python train.py --num_hidden_layers=14 --num_key_value_heads=2 --head_dim=128 --hidden_act="gelu" --norm="layernorm" --positions="learned" --attn_scale=0.0884 --tie_word_embeddings=true --init_std_o=0.0 --optimizer="muon_variant" --learning_rate=0.00662 --batch_tokens=131072 --max_seq_len=768 --doc_mask=true
MLP neurons of a small language model. Each row is named by its layer, matrix (up: input weights) and neuron, and shows model dimensions 0-169. Each number is 500 + 25 x the weight over its row's rms, rounded and kept within 0 to 999. Numbers have three digits each.
After each neuron's rows is what it responds to, as a language model described it from the Wikipedia text at the highest values.

L11.up2124:485462539496477500493536461477493503482518483510503491518515517518508520521518521566475479500505494478502483525500455474521476468477485528455511538519483492489513521526514502471517508505522487491519493495531533467497513520487477530509520529439470496481460529487523507501522501487482495489475488473492546496514524527465545524475509542478569497546476513480495502524505562523506536501502505509574546468510510467478523487533497508535527533446460468524513441492513516475490514495536491529481493493501493520484500548
Mostly inner or final word-pieces of surnames and proper names (Bib-escu, Bird-well, Long-hurst, Manito-wo-c), also articles, commas and table pipes.

L11.up2448:485490496530505494502511460493514504423491502460461468470487458517489513485448505500482537491492509478513509498524522482502529480511524500502520486493502481495510501538538442474538498516488494520509520512513514504507495517440496458522462490443570535522504500522485617479509515451500545494495507468479535474473486472531487492502521503456545481533491498488519490501464518495473473480519498493519514472495508489524516497470520485502524511539490498473511505438478487507544461467509472535510503515480504434528538524
Closing delimiters in structured wiki text: table-cell pipes before the next value, closing == or === after section titles, and semicolons in data lists.

L5.up1719:483499484508507491482505502503506535535504511514453495468463493466453437507424477538510467463494454511515482509445481482549494494524491489504457473527534436543506514489527514526515484532537485500479521488462503494500517507481534482489517488481521522473521504517514469462489438486520515518548519466509478488504507527434486494519522513469510500485492509505473497519464515510525524478532508486508498479470493475486462484464470476466565504499514492530523531537505512505486517497534474452511501516493521548452504487
First names, name pieces and initials with their period, coming just before a surname, e.g. Klaus, Sven, A., Kim; weakly also there were, may be.

L11.up417:507483505520466523489525519510518512512507531503510484504514514431479534507534515486537490526491522512497520476525477510506478509506503531521479535524473464534457459506487510449472523494471521506460488526514519484479499524514517503489493509499507537451515525460537533523462462501466519491482511476524519511475475557530521516506495517519544495509563516517503493478455540506481532486472490509549492461482486489500523497482503507486527504517482506488481518504501490479564497502491489481504530489528496464527489484
Numbers and pipe separators inside Wikipedia tables, e.g. stat cells like 0, 5, 3rd; also "(" after a name, hyphens in "300-ton".

L11.up190:504506495464479506507512547521495466456534483530474509504526484478515506493523516514538488503489466516499497538462476491512522528486481475490519523526522460466480485516518507502543539547540495491487510522489482498547540493517480555464513487488491512461524460519468516509503523497499434495460480490530458518530483495519503552549478483471519517502508519509532468514498485507524508498529489491505515491449502457520549483465475509485524514538468562486520490508439516496485542470473497450507458514433492448510518500
First-name tokens that begin a person's name in tables and lists, right after a pipe, comma or colon, e.g. Daniel, Susan, Grant.

L5.up2333:479467482487507535501502516453496535498517487525507483516487524561456512532488492528477517477499505493481511515505462492489471532501510547493490488554452479525465524460504520491524500538495525486491563507506493482522555473479479480490471507444474507485544525488502470492498537539509505465523490493511526486481521496501505453478500533437470533511489520526517456477541519487470515552550503505516532511541538478509494514472494542477495503466478514518491541523496446468472498476539517505469502515498465530445496474
First word pieces of split, often foreign names or titles (Di-placanthopoma, Le Fi-garo, Moholy-Na-gy), and single numbers like 0 or 1 in wiki table cells after a pipe.

L6.up1969:489467524524490486515476511487511508509478474493507562509526452513528512521531556449509488534508490489501476505509499482477448473496507471542477491523494528527458443478526508477464451483506494505438553503536521529471541501476511532465521514510535495521531475480468525476526485495474503461480553515451523529521497523485496461503533508485495488511478507502492513473476500487517478483481496472484483534468468542479426531511457515524475524530488501512495509469488489498483506491488543504481503470506520519532522502
Closing == or === marks that end wiki section headings like Species, Current squad, Track listing, often near tables; weaker on commas and table pipes.

L6.up2927:475513458491504489499450494480491489526544525491517513508489513513484482509492544483505495505431515487500451538527488555527503505526485495504568498531517573516452472507514482530476504492522503524543513484480477519462572529510479473484529435428492502517514470480492511505458502493466494488484497490497498528475488519533499468472506510454496528470534473484501476455506507474478536482499475542514503486489514504496490535492571521488520523521493475494501471553476491483521497492541479502506502486495493482481481515
Pipe separators and numbers in the middle columns of Wikipedia tables, such as sports stats rows (Pld | W | D), track listings, or semicolon-separated scores.

L5.up2559:473485507462525520518498515483516492476464487461459476518449516469544473481514509475518460487490502500525504536527496471475504466447499493511514474517493509476500506499495519488447545531539452514467475552501531489505553502550481512508491470479474520505481489504460505508533510511514516522479453488482497544469444499531551527545503496517460540476505492516470501500550470509487510525473512513475510510508481445494514515568472534498492495487486474483519491482511534487564510466509528543472484515496523491474519522
Closing ==, === or ==== marks that end a wiki section heading (Gallery==, History==), plus hyphens joining compound names (Creed-Drago, Campbell-Taylor, KRS-One).

L6.up1929:524498492520492492529512521553492479490555532488471523493547496487521499532487495541520468533504519519469463481504480511447464487497477519527469465509482518531489523459548509490492470517512544509450528469519512482522506490487481488500480503520519538490478487514500486506505484508538471492529516460466501484526504510439487466497508524546516461458512546491469519493502475509472465479518455496505514505453529521525509498501543505528490500518530507505474478488502496461480516485522500474512509471490521512474471479
The first word or piece of a noun phrase right after a or an (a $300, a national, an invitation), the article a itself, and New or United in names like New York.

L5.up954:491503488491469532493483522511526527458511489528519456506492527474511484578456499485515481510520539497509485476502473514494484462494505454504524493508461491456509454485485508457514511503503509523530493491546458489511495467463469535504536500459503511502504511462504453484555547516491514499471478471502482535455528466470442509518560507532542509525513453498536532489486519531538534478471510522507497497461460504461556514477498522473482463544487493509504476511506437462501508501521490478480501505482503525538485513
Fires most on "of" after one, two, most, group or members, as in "one of the lookouts"; more weakly on the, a or an opening a new noun phrase after a comma.